config.toml
head_dim = 32
vocab_size = 512
rope_theta = 27000.0
rope_fraction = 1.0
init_std_qkv = 0.0474
lr_head = 0.0075
max_steps = 4336
MLP neurons of a small language model. Each row is named by its layer, matrix (gate and up: input weights) and neuron, and shows model dimensions 0-191. Each number is 128 + 24 x the weight over its row's rms, rounded and kept within 0 to 255. Numbers have three digits each. A neuron's up and down rows have the sign that makes its largest values positive.
A block is one neuron, or neurons of one layer that tend to fire together. Before each block is what it responds to, as a language model described it from the Wikipedia text at the highest values.

Pre-verb slot. The token ending a subject or pre-verb adverb just before the main verb, such as quick-ly, als-o, "he"/"it", or "h" of has/had.
L17.gate9:132127108139107096128097110155124119081130122114145142116125118146144144140109130111153123138077149174137124122124142152130130204145107087154106118087166146158139151151157149124154092139156158121141146116146132078111108164191123106084120115134128085124128103160153121171132149112171146123098128159152154176136130116166130129137131147171156190097132139108097157135145140072140123108124110141101184109144071113151098090123104114128099130145150124113169115069156144116109114142135113137089145159137110093140102103129123126141122154118151122150142114149139147125126109114149108131
L17.up9:121146140135138147152093099141142131090141100068157147142148155143131123086135087076147136126162157093139154180105124160098102164127108146109103096130125095120164133115156138127136130109121106093146120148123099139099137110142134122128188145090136093127129142165088151114095094165156109159118070128099148125137135093112133146153112112140148133096153122159117145163084085142089154106120150142121141163110159152126107138158144120142110092148070110123149104130093087100100123080123160116107146168101137132137153133142157125124130137105188132133139111139137156119121130132113105144
L17.gate27:120134092153144106136079101119140092126152124127181100163154149109148160106147133058119125137103142154142134119171128127141108166127118096107102144153144099182112105122104106149095114126139157138117155103116144122162100156115093133110170116144148102127109154159121110084126143114122136125153147106120124150133138111138117142124109158133165148173131119096120121112148126118108083086127116165075141103137099159135120168132160135165177051142127080159116123133183091146142156136147124113111148121114125127143169102071112141107140114132150086139140117119113127129090153115145121134
L17.up27:147134134109155106112095140141122146127120134086094118101151132123115157120128157134108133145132120135082141135116147141128151137127147135093132162166141156152111108146150115148125149136134110121170138124107120109125111150092073141125165141153091137133121145167138206137108100110144115090079148115091166126150119092096122125145125144131113134123124135133132105164131186133124100067154141138105162159142128156094156170100155110137106076128110133066131113138155134109093145121136150110132121137130166125107169094104171122134111148080147121106109161116114105146189110111182097101
L17.gate33:121097144153134149112166081129135097129131152144136163135125149122116140138143119087165117119166170120122161129155130134071139141098132114134121133139178166148141127182131139133083104120119132083138134133102165095101146131140105151112135123160156133143170169103109136111131110129121137125105143138148154120156103125088134122160104167116140154120114141122142186093133120116149123145135113105147152139154112122141150134136163146102086132114142088170123126152150130163108126103209177144160113128204146118095151123143134100138085122143193120147120126155125169131122110133114085129
L17.up33:130136149113122122121137128143150146111172148095138185114098127116087133136112122097127150138165124136133152121151130107080111151106133120147087136113148140103109112107125150152090110129104129126123098121118139122097080117180139110101157109122128126119136137144116093112148117125143086115141120115126144119117154080140143168085163116146064174153121124127160072085127142091158129166132116128118117121109123140161089166102152151141103104081133128107155131196129150163138088146152138157103138191096132123135105127094162148134138101145121167165135101164117130113109182107121108112
L17.gate61:145126141107092128101106118131167136143126137083093144142089162137114180154085132117151113085105156145084142144110080092102098136167130163159145121141114141122117133088154125105165106138131120159120138084094118143141132119162112167126133121107166183128145153147119139114081094110135158149124093109131127181139152150110107133123159161132161067166134108136172110101111115155154126135126145131125146109156115130168102136138103125139116101124140132138145099110145110129136145160140142123171099114134139168116132093122152122159125072149118094145177142133120084112070138115124110132
L17.up61:133111135126108130138140123147092123115151146161150149108163125141175191102144141120131142114131134140142100126136105165109162147184149122113129100141154100128122154140150126065120124143108064181169125138177114123107106122138112171149171174138122126132111122122113128128096128132136136137101127131066179125106127129148109162135139128061132163120110127102121136103131112142102129122166104107171160145112156129134128124142120150135116094127103134126091088110102140115128085152160140131104127175139107080173127104125121129142087172137143125129093127114093140149077105112156101100
L17.gate97:124116160090121140096125107139108147131113153114139136145090116099104101130129140094143105128104116122138144123111109154144109105107114129113127114141113083127158134118106164122096124163124117125129105074148081151074147090112087170139181125107130118116137119137152129152173103176104155114164111153143133141158141137167135112095125148097141110143144116090137070096127141123160129098137151133160142115148167175143129142123106111128138142148101119123065099139150080133099107145132119141133114140118104118123096177112116140142142112130137145081089185107155158113196148143132081151
L17.up97:147115114126099109164108093173127159136118142097097131106129159171148115073110112120120130135165119107119122157166156118111135118131139115112139141113096174125155109129092179145127095134168133104110114131140102178141114123118091163192113100106145138146138148129101129116100142124147148123157107107097091136133127103148102177130078148112137109155085199128088123095120134128128135122125150136137119121151133123106157098113094101140169131129185139134112131109107110085132146143107116152133121140167176103120099126107108107134128122144136097126125153136136156085155072082129092156
L17.gate212:150113122123120122108108147111133118100109146117114127172118103111113131114139130061155125128123150096100134160108099138142149151125142086163125116156135120166114166147138120158146138103091065116132107157103112093092108114115148144130140109153140144128166139154143127110160115150121169112117167086109117166112141125169113122188116109120133104135079150114097128143142129116173108098165130142158101114145166098125126131093104114167112112123128144147125132166168152165130079116113135123112114110080112116119102164069124140118132130081151158164090144106090157105098137143110115080
L17.up212:156135126127148111136132112125134168133139148129094112136095136132124165110108155137081121131143131153148166173134084124134151134123147173114122153121128128159168114122149163115150173095107112131104118173121121127142126147176126061108128105094119053166126126114094124130097077117125126137141147119163094131096097123169101137113121111121171090075094143139146119117093044138128175131117166126168120150145124149160128122154108111140110143116115129097133117093121184138100122138132108093100123124108147138162115148122118109125129155145105118116159169123140114092118127150100125118
L17.gate348:134103067113104171099109131096149108104161164122117120155113167111092100138122125101143124130111166131120183130094180114137135129142076167127121117148149113094151114161101129144125125114165137112112107094158113131126160147134136178120175156094154095147091115115123126144148123120115135123098123149145127103121167126146169115110087109134137104138140128187086153156122117112154136162150086096131140155101128129131142202089118131160119150182133130082127135166143126083165142100123133126112106147130167104133126123141116074124082114137131154129139127124123119155097143120129129128
L17.up348:109133164156124161195148145154134125131135115129129156136142146151129126114112147082107131174117137133107142171095117167118144144149130143156099133120112134118150120126132150112144118104122128158106189153130140130142081095178159108101106078111063127178133087141089142154113140129150099168164159135152084148113155123125112122163086097124128173104125116140150080097130104108133132138126126141140153136143120117132099113149112100112107110131149135157139137144116124123047132111081127102140085142098138111103128131143123113120147092136161107125148136144137097124092144106172087147
L17.gate367:119149099138124142118104141126105128113082146115126114128118143135157131138160130106156129141122139138106140158138134135148099136090086138099117105117124136114115140139141127139127105135144106147128114135118077122120097174159099138127172146093133131141109068140135146106115109135076142163150113072142102110160098156124124136177151108099104109112158125102110150075133139120104143103120169115177158153147154172104164133105104130139148153137129156125165101150132118133104112140064116090152116182112084088100139127151087147211108133111111103141126144071132142130119158114114119150
L17.up367:130159102174111145101121113092069133141106145099109151154134149073143155167133094122121124178145115116087082118120124136129152118130095128112109129115126117122136147159175126133141102135111121164093112144140164115116096151121103195161149126121133096124117102167132144103139092201099106086111109118163117089112119170169152129160135133164106090091116109149099117110157147089085096153140127066134112129093165103119125146118143156133164139118133137138110107148132129135142115117101133127158112131145121142115147115158123139158127142115129100150131152103129112125109126118069163127

Preposition at and fragments. Mostly the preposition at after a noun or verb (garrison at, alarmed at), plus split pieces of from, between, sub- words.
L8.gate180:109151110158157113115107106109156144130141147145109121180128172108128167090130159135157141177095138122098129134130110120112154146123107122087116145154127143144113155136136121105130150143188111132131087122174158099174141123152113114104125148113141105167103148165124168129135145138118077100154118159147173156129103132115151123121156088099109137135118123153122166122127144132171171158131140120116133152125116156149097167172103095118125119130177144139132105077095160146083155108152107157132113105128119136106107127078123179144134102147130112155082144100100117158101149135166160137
L8.up180:150087141127122116101123106132137141131133124104157110126113140124136127130124137142146077110129147142131144125180144095152086137129145127110160156129151166196164124099101159088125116124130122175128133135082154162176132117150112090174077095127123095148123149131112093109167117149115107120107173111141138163167135094121130124094144144097202074143103173128099154110094145122121163104132092137124128175145102155135120124191161101117112097157113092131110141137127143138146137121123140160098148113129125111114113123128144138091157145101136135160113087108117094129141126126120157141
L8.gate357:101114137090164156101123119128159188126142132102132150137121119111091133090121087174140121131145176129167160119139136118127120137074152123127151129166117128137162112132069131129126145090110150101129135126130099148089122091135178084132149131129100113171131148126136147143142108062088144125119115116099111098124141142148139158156136126142115107099117104144150094117154171160129207130131207129149116131123145200109079158107127086133182105116147127143122128118126136100116169138147117149132114140135116110145099129138155122161140130133145097115120115134125135121141130111111117126
L8.up357:146139180088098145117104148129102120181133147110128146143113156076166097097139089135168099120102143102153102136180134153131109153119090142118093125174125163115122101170134100132114135137151110124133175143091114146090126132148058128117129117179123109095098072170112146096135107123127106148126085116097171128187145130112136138158136102130132122129159136120148074112140144121144106144122145143157153117122130147143129110161130124075151127122190103091116113123113174131120131149150104126148149095118126122120157148126141145131134138109114123128140086152138108095132140139147110155

Verb-initial word pieces. First fragment of a multi-piece verb right after a subject noun or pronoun, usually "re" as in re-called, re-fused, re-leased; also f(inished), st(ated).
L12.gate36:108113135105122120105097108137136104126136125156110180115156137171114113113142125145102129108155146108125136113161134161170135131139163098093156144146131126168134156146118175128125129099142158126103164107184123128148124180142114103140157112115118112131135168160102153151143113162129128103096121180085139149149142079103109111091141104125131077081151141115110153146118117150109172101137120142105104108148111108115163154116106124119069159188119104160106091136103146093125081141145134140101112125132117176140101137117114117144120136109141127119120137110094089168068134148102162134
L12.up36:102122115101132121128125137119126158176115086081115111113165102142162182095099117115133142145141138136125126136153140141122138166115155159101157181139146183137163133120133126147159132080123106121139145120092147086100076130121143093169124158131148153133186120136099142130119149088146168090111109091114125149113117120136135102189144131162128141155097105180104143109156126137172167143151154143134108140113079099125122111115144101142134132100107122131111116134119119111136155124118108110151204131098125103126088137150151142102129111143142109165156102146086097097133129144110139136
L12.gate43:113137127110085148146144077138184110107137086125155115121158108118121114069147116127113144150164142172110156146083180152142118114142122135123148089126134155170118180140134143041143144134132156165133123091143132131108168124089136112131148129145133116119157163107117131099147129081172106132114116144117147125149196113151123157161100091140131107122134155124124135115105112150101170157153128111136135084131135125152117128146133136121141124117160149160145083105141135123152156086110145157097158155107142160119125119108136108172159159091111110118108137112124097117124154141149097143
L12.up43:137126123135136158113100125133121143102137113110119081138133157136154128136125111216118139152078102134144134100101134151116116094132143103073173121125170124085119119151127139119132136123165142156142156136137095179123139165109118118122102109097109114143146135146110116127146112125119129076155081175173146102138129100160117163132135076101128140124123136163116133146121095131126140182142120112135146141078118107146131138069124154165098072106124165139132113080125080141112164141138095160139136160138103112136152075098113111132120101117120151106101140121135127160168148126140144129
L12.gate69:167137133079108125129157096167142117128097072100128153072077112148081164073140119132155166117128129092131105110092140080136156121168107117137157180151102112129110122154131126095129125102136148155125152105135131117105119143114128103115125084092132180148172103129089134078139137124138117151092096122120124159116141115126107116108146133094147115154111122118107165134138106103138155116176150145108130124131124134107142143153122136178136134150156103104104163124148148118106136143120121166124092142110141118107126137129146085188143130142160136094125172122133147118132153136144061120
L12.up69:105106114114125149100115116103096110140132134077116166133126083110150124086132144145079144160142114118150183125140119125101118163138129117066107110130147181111135136084118113134085103067117105153102141138140163119097115091142115138140127134109102110128121121094057180152120169123114135087125102152134119136094145176126112098138166120146106135151120118125096093117113097141140110120159166100079143136120125113136151133125093159124115111130118149129101089174150121096163094129124138114154122119145107117153144128147107158114132099129110140190120073146139115113135094146144130125
L12.gate196:113089110114067123135133128118118104107091079135147142133134076125172137139121129157106130161121131129142157160152136125157166158132161131118124148130177171148121164143179140124166148091120133154120157143105121128165118151129137068133153114111136125105123103100072174127112129131155128124053097118126117120106112090167123139113148154099158128125133161129111114157120070124139143132175118140097102147147078119115165111091134156154122131123107089118115148136141110094173165127130147151115146128120090135105093164142117101160123137158133152116086120138100107125101116111120133125
L12.up196:162045101109103123134127143145091104140141105155157146098121095129109140109096109142127115152097103117127133158149156095156132136140141126090125120103153163160147146187139135086136125128134155139140159105111133141130096178130115094122151119157127110099090118155128151156114164136175091103101095127132127157137125098140105110122110125135139144146106109140060150146153117109132104166147115125107098133097066110120109095105096150152129119145117105105095109162145161103116125134112145124117147112107097137121098170145111098143148121114154118121118173145076131118079134072156143128

Locative "in", "re-" prefix. Mostly "in" right before a place name after a venue, lived, or based (Club in West Hollywood); also word-initial re- as in released, re-mastered.
L17.gate2:124144123095143091124114104148110126121110152137150151142116101125131169144107118131131147116078087146118149169129187157134196129126137127122123135145126108082090157140157126144138121133160103137127104128158129144162113121151141122104120144134136116127144141135122126117106137092116094119146133127150065148128143132161111169163088084160125157137162120079115141142132093157084140111193125169118101099097158108148111130134162148160168135113167141135137102125123090191118153118083116155114082142096123129106104137129130149160158126156127136156125119124135114173109150082167150142
L17.up2:140168112164148159130123104173107059088109098142078154156180105149128150079117087101072140180093151125134081157083088142141167126125086119132172136103140112163126145123105131105135143114185145164089168135118125143143088123091167148136167119112137134110113106139098140136148157124133114138136152127111114097127116149074083142127118141117126157112126152132122137140129128129117112178102112141136144118157102148116135149142085134137133127151168123139090113100120120122137133127136143147140164108111159131160097149166096113138156140125134153115111135127132136151090121142137117114
L17.gate68:083123119113105106153135118119137158147150072122114100086135114125144116132135109135157160086140118137131108127143166104160149158116143137142162114127111139076105187097124103173135123124139115097101127116094113093095122156112120096136116139110114146138119172124131154154140149096155136154101123102133093125168117126166161150159172129155113123113119138104134144100144156173128099109108100145139126085126116093126134118149159079123134107157133124144130152140117123125119195121123132108100138125096222125113105149104135150123144131116150136151085068165150119172114137136102096123
L17.up68:081138146162127097104163137095115144080130105112077176116125145098168135117163131145129169145161132120167109152104140140129128171097181118128123106137152108109122115121151081142098107112066112100148096118118153114121145141122173115140131134091123136169179130138119150116070100152127124120142106179121111126136122126124139131143161107170114160129146133101122141132063089168118141123131131123146114130150138139116151099117158083121136085096116163108112138156146105127141144163129108125170115133122099139155124118127097160161109107155139105154181101142167102123113109127130149100
L17.gate72:140125086118129121177151070137141129129140079103141124129152091131140151127162126152140118129153155122137147127177114129146117149132131151132148165126114144104117139144116131184141143154154119152106115112149061127134148104105151157086143152104111130134120134099136158110130129114161113113163104098184132097183103103163127083104122139114105101127084154165147113137139113118125139125098122141128119176122105136130106151109075127122157145122114151124170143178137183141158174175106128092128100114133148150119094162143122132106114121128146129104128147111084103113159128137062092126
L17.up72:090099108136121105144158177093081115099108132105105118089082120138088116120159133140121123137123126116159122131130111112137137183145121121139110100102112101132142095112144124163113165112134086119081093076113126140144138132126150111101137076118138111091105130124119131155135133142160080120168148159123176122134162128142150126126123164179135135117147103100101091129094177104113108161114122128143108150129149128137087098142102130103080107140130137140119100171134168138119172146133111132105161174138144167137103182119115176135123119116080156132117142126106114091134139136095170126
L17.gate109:123119143145158149135175116095134132120140103096107117116107137129119147148202129127144135153115161151111105111134135104129131153136124149109109156121120128175102152125157073139149125087129135130157105121137127163153130164141129123136127125084072142070101123112118120134100134124080098153150161138111117135132161110137152126081178114132117088108145135060101138106110135125119120087109195116104130140129122127112108105117099131120118087150179104156139128125152141131121172078168150086112127148134139116167149180137110052144117095113111125138123136119121103116129140134105108126
L17.up109:123122131161109141136123124119103161162129083093105119142158107096124117133148132138130129153097169126128169145189133143110121117095136180119101150161135169125138134158120127115140157166131092159102097144116129161125123130144143130146106141132131119168142145134136110092145141134065108135130132064165121157145138174141131113116121142181102112148131111086110132148119165141150120122106102131106109132168124091103176105117107153173114125081109123131127119094062146133104156112117156121117134133140112142105083162161174086162145108127090111108107122157166119155098103111099122137
L17.gate164:142147128150132142078100098097141146113147118142175104164133152152121152116157117137133113158108103084143129178128106161130153129159105159132113139131137139100077187165130185137093097119145107120100141139152133119106154123131130127104117101140120139113124129101091106096119097084102083167102110167120186087075105132152116131089132110095155135147145114132111132130144164107125123139131146144183122152129098073126155115113130110120117119094099088132136119141106097144137128142159122148132160118101077115118098158120071130122152115135145129113158107128139126183140134103151144118
L17.up164:125115090102137130117125134127138126121170174147135111105102089146119126141147135145120120133155133108140142152170166124129132154120158122075190119109142135144096147155111140151138112160172091152156135075125147152088129153145120120126110150120134156137112099135130133121071112163130075110098127148119113147197128105142129108153163109129154117121092145193145093133151106114117145166136137124122128128129142150092097126156117113101153174124142125120155126193126140159104140139136131163109079121164107132128092106101100127124093090099129138109116153138142144063124157123099157142
L17.gate166:120140132127103177159094141106147130119109095123130165137138126177149111164121152134135146142126111115119185122127155190105135121149127145120160115149122096098126166146153126145146109124145152122153139146145107141138136111136135155124130148131067198131165139142127102142118191140139095142118144123155162115127134113131131143093132127145130132151143128126120118158101115138144141156102111099140071078096086126183093150110133145120110156175141149143137101116131110103167151157114139119134142111128161159122102088099111099113129148106094115118190149121163119170118116094130068087
L17.up166:081106163091159119122139144120129177141128130127122113151141140102164167110115138159128156144100121105134091114113137114175140085167156139069168114159120123138138172135091107169201115138143151107157131106148107138111086079122122158152152146163157115110112138097125134132110151156141116139147140160164153132154132165154116146113094131066124146148139151144100111115111119103144148115108147155156093139156117129085147167151146140114125169112126111168137084166149141134178158124117119167157145121121164146153087127095114124114144140137136133137155141120144127121131150146118093116
L17.gate208:118126107086102108120098185099155142121158118098139094122143090116139109154113122171133121192126090117145083151161191149107096158110136165123133138165144123122101148156110085108121159107103166105102145114091126163107076144098108102130135094118148097135157123129143114125125152097101152158097097108159125100104059108118140141127110115144154133127128097132108109116143126145081167102128126144123150107133113116112118112068115103128163130096134138166121122109106120177185139146136127123106152150132121131140103118111107142111131130164126117130156073087137132121128142138120126129
L17.up208:155120158141139145100141098132120125107117132121100125163168154154155133130098134115109163144114160140108117115144133139155106170167141099122160126149138137148165113131107069109178171126131132118129130108128122074107140079125128123158099128099118115118177147088158160119108105142157139116150091173154137086146138162129222135124170165134161128126161132097151095168126135130143142110136130114141099156120158150096104138158122135115113136136160052130125111123122151158133127109143128111166168163166141145120121125110148163128137157117158124138128130105111097120113131089109153107
L17.gate290:144120139083101127114094143116095137139135108118101116088121092178141107183140151137179129169107147147121097125111149123169114145140128140131105137122093134108121143121180123122173124169109144127188110094101114113124154150147145154164098165176144111075122135154122132157139162142143105110090100130137128128124142111139134098125114087070135096092104150132097134136130104134171170191133148107121101109115146150103122177132146148122090153139110126077106112130132095135141104127103144160144123148135105119112123106112153089169180123144132125142154128135105154113121143124129142093
L17.up290:159136144140146147109167120139135119111082113109083159123144169112141123101096141120125160093142159122114111133109145121123089131143121125112152118095113117146127173100175126121130114158121110126143133123147088089133128129140172193155111154147176116116081138136091155129118128122133104112130077121109125131150142096114089138151140178107150155112129126144132150106095137111132146182109106146147094129144141166129110181156148144166147172121152124115117109136143142169155140159163147142132153160112155134152110096146133121193116111143149152148169117136183116159148116105158098080

Relative pronoun completions. Mainly the second piece of relative pronouns like wh+ich, wh+o, and clause-opening that after a noun; also word-finishing pieces such as Th+is, H+is, se+as.
L12.gate62:122129158127112126112132109127132124099125110097189149088119125127147110100130119132151123112105188082151145135114118126154130094125121093141133153178160173123126169152142133109135136106104114144133137107131172115113082152146111104155147086152114171184079111167107153111144124089120128110111098081128112132150146105100144090115097118092135159152099099132111188126134144105156122123145165109152154128135112164129168159117109134134068110139122144103122150121108144128101104103123171159162083145139110106146119152080112099155136127132104097096139132110129085162118112128126147120
L12.up62:163168124102123159148133120149172122126119136094161112071124113110193155102141112135125092110101165132119151117117115082101144116119149138145135112130083154123081124122139142113135141112152145100127142125115151136123122124124095151130144089139084122159068165109090115104070169129145156152108140116150132149101151107144135130125128152135090133139109129171139118148108112118149139105116160081098128139127136111166107159105141126121146172176138166146125106128146168152141142104123131181161077138132091108119143117082117130150095130118113147103168101129130148104184103139127093102
L12.gate113:144106152138137139093151100144124126151112113122119145097165134109197077177149123154162121121104116122108167126130117135134075169106143110102139135159117167144173120121141065126094097122143087161103117138082123174142098095138167121130154122116150133175154149149131132102114107151148148133105156149132131097121088086140119140138153088141110164079136129117120121142110103117112143120148126073115153069150123140136133139143132127129142129159180118136123115118090093098169120121165098125133146140135064130153164112103131146146112141135160143135162106138090120149142127134118126120
L12.up113:131124121108089095156122126141141170165135109123123116137137153116135174156152101158110152118115150090086114133128135110096122140164176147120141151116155139155129113170167127143172140161123118149151124133103132093108086123116128113154123152150105119122139213109095111117139165113182117115139127113082143146153142142117105156113126119143106187122147095168131103126089151110144135105149100167151123103125139088114131091129168078135092132145124165186135142136135158150143088137139112117163089105109116093119115117140158086137107119163150122129092121117170159148121123114122128133
L12.gate326:176115126135135132141135128124130116132143131145115150160128155101141109162123152093149103090097127133150124131091109107138130150106156090145129137142103112196166102069120147152136125151126111142130088131178138081128122145128143129119103139100133087128092131144102167125080162098154110168142121142120157141135145091162109140134115129167076170146143110126112123140146136136112152109144120136131092109150137121151137147131150143159159152114117174148139154122129088135076154150116082171147141191114114118162151130097170109121106169131170124159099128083148133139173139136154138097
L12.up326:129116145142124131104129134121144098157125095142123112165115096132143160129156176124143089099153160126116126088104113127112150117169126129159140169155154130116113146073106143126163121154109102157146104135128143101129113110168150139148090084137149123095151148170148144073152110103143109128081133140126133107136124114133141086148084126121143169155080138179137134151145105154153141106109081129136151123124105140135114126115103086188105142107112096170108106118147090091093101129110105145111131146096147177139120142079117160151109114152167094131158141087128114116125142154108107150
L12.gate340:135180114104133174117063115084128101149136128170156148116156100145144112145097167121126112160138128116121143131109110115133120137143122081164147118105137137142138170129103079140165101147137103126128123123094146143109086086130142105144129095089187116137113132113095130125096126136115133143112144085113118089150111170153090127131150109137146104106112118138175128153134077135115091143094159112145067115155092165093098120142140169115151132126124106112138146122126134153140130120158144131123151178104116128129130161081120123126130145110133098132179166110115068123121163130148102108
L12.up340:149140107138147152119132083141150122101107120157171110149146123147123105168134111093142094167163142135101149167123175103114115096061128127124100116118129104141114122119166131131148119116121132143122090108123121131107111129132145108127133085102136153130097142114144107181115122150109104108102105142075121149111103135161124134140105069127105060147142139127129146080126082156163094150079158096117105156173135149154112134100127079106154119137107134173111118118097150137133101121129139081129122146101156163212103106136132121143125110127113137126121116141148100130164116141107123116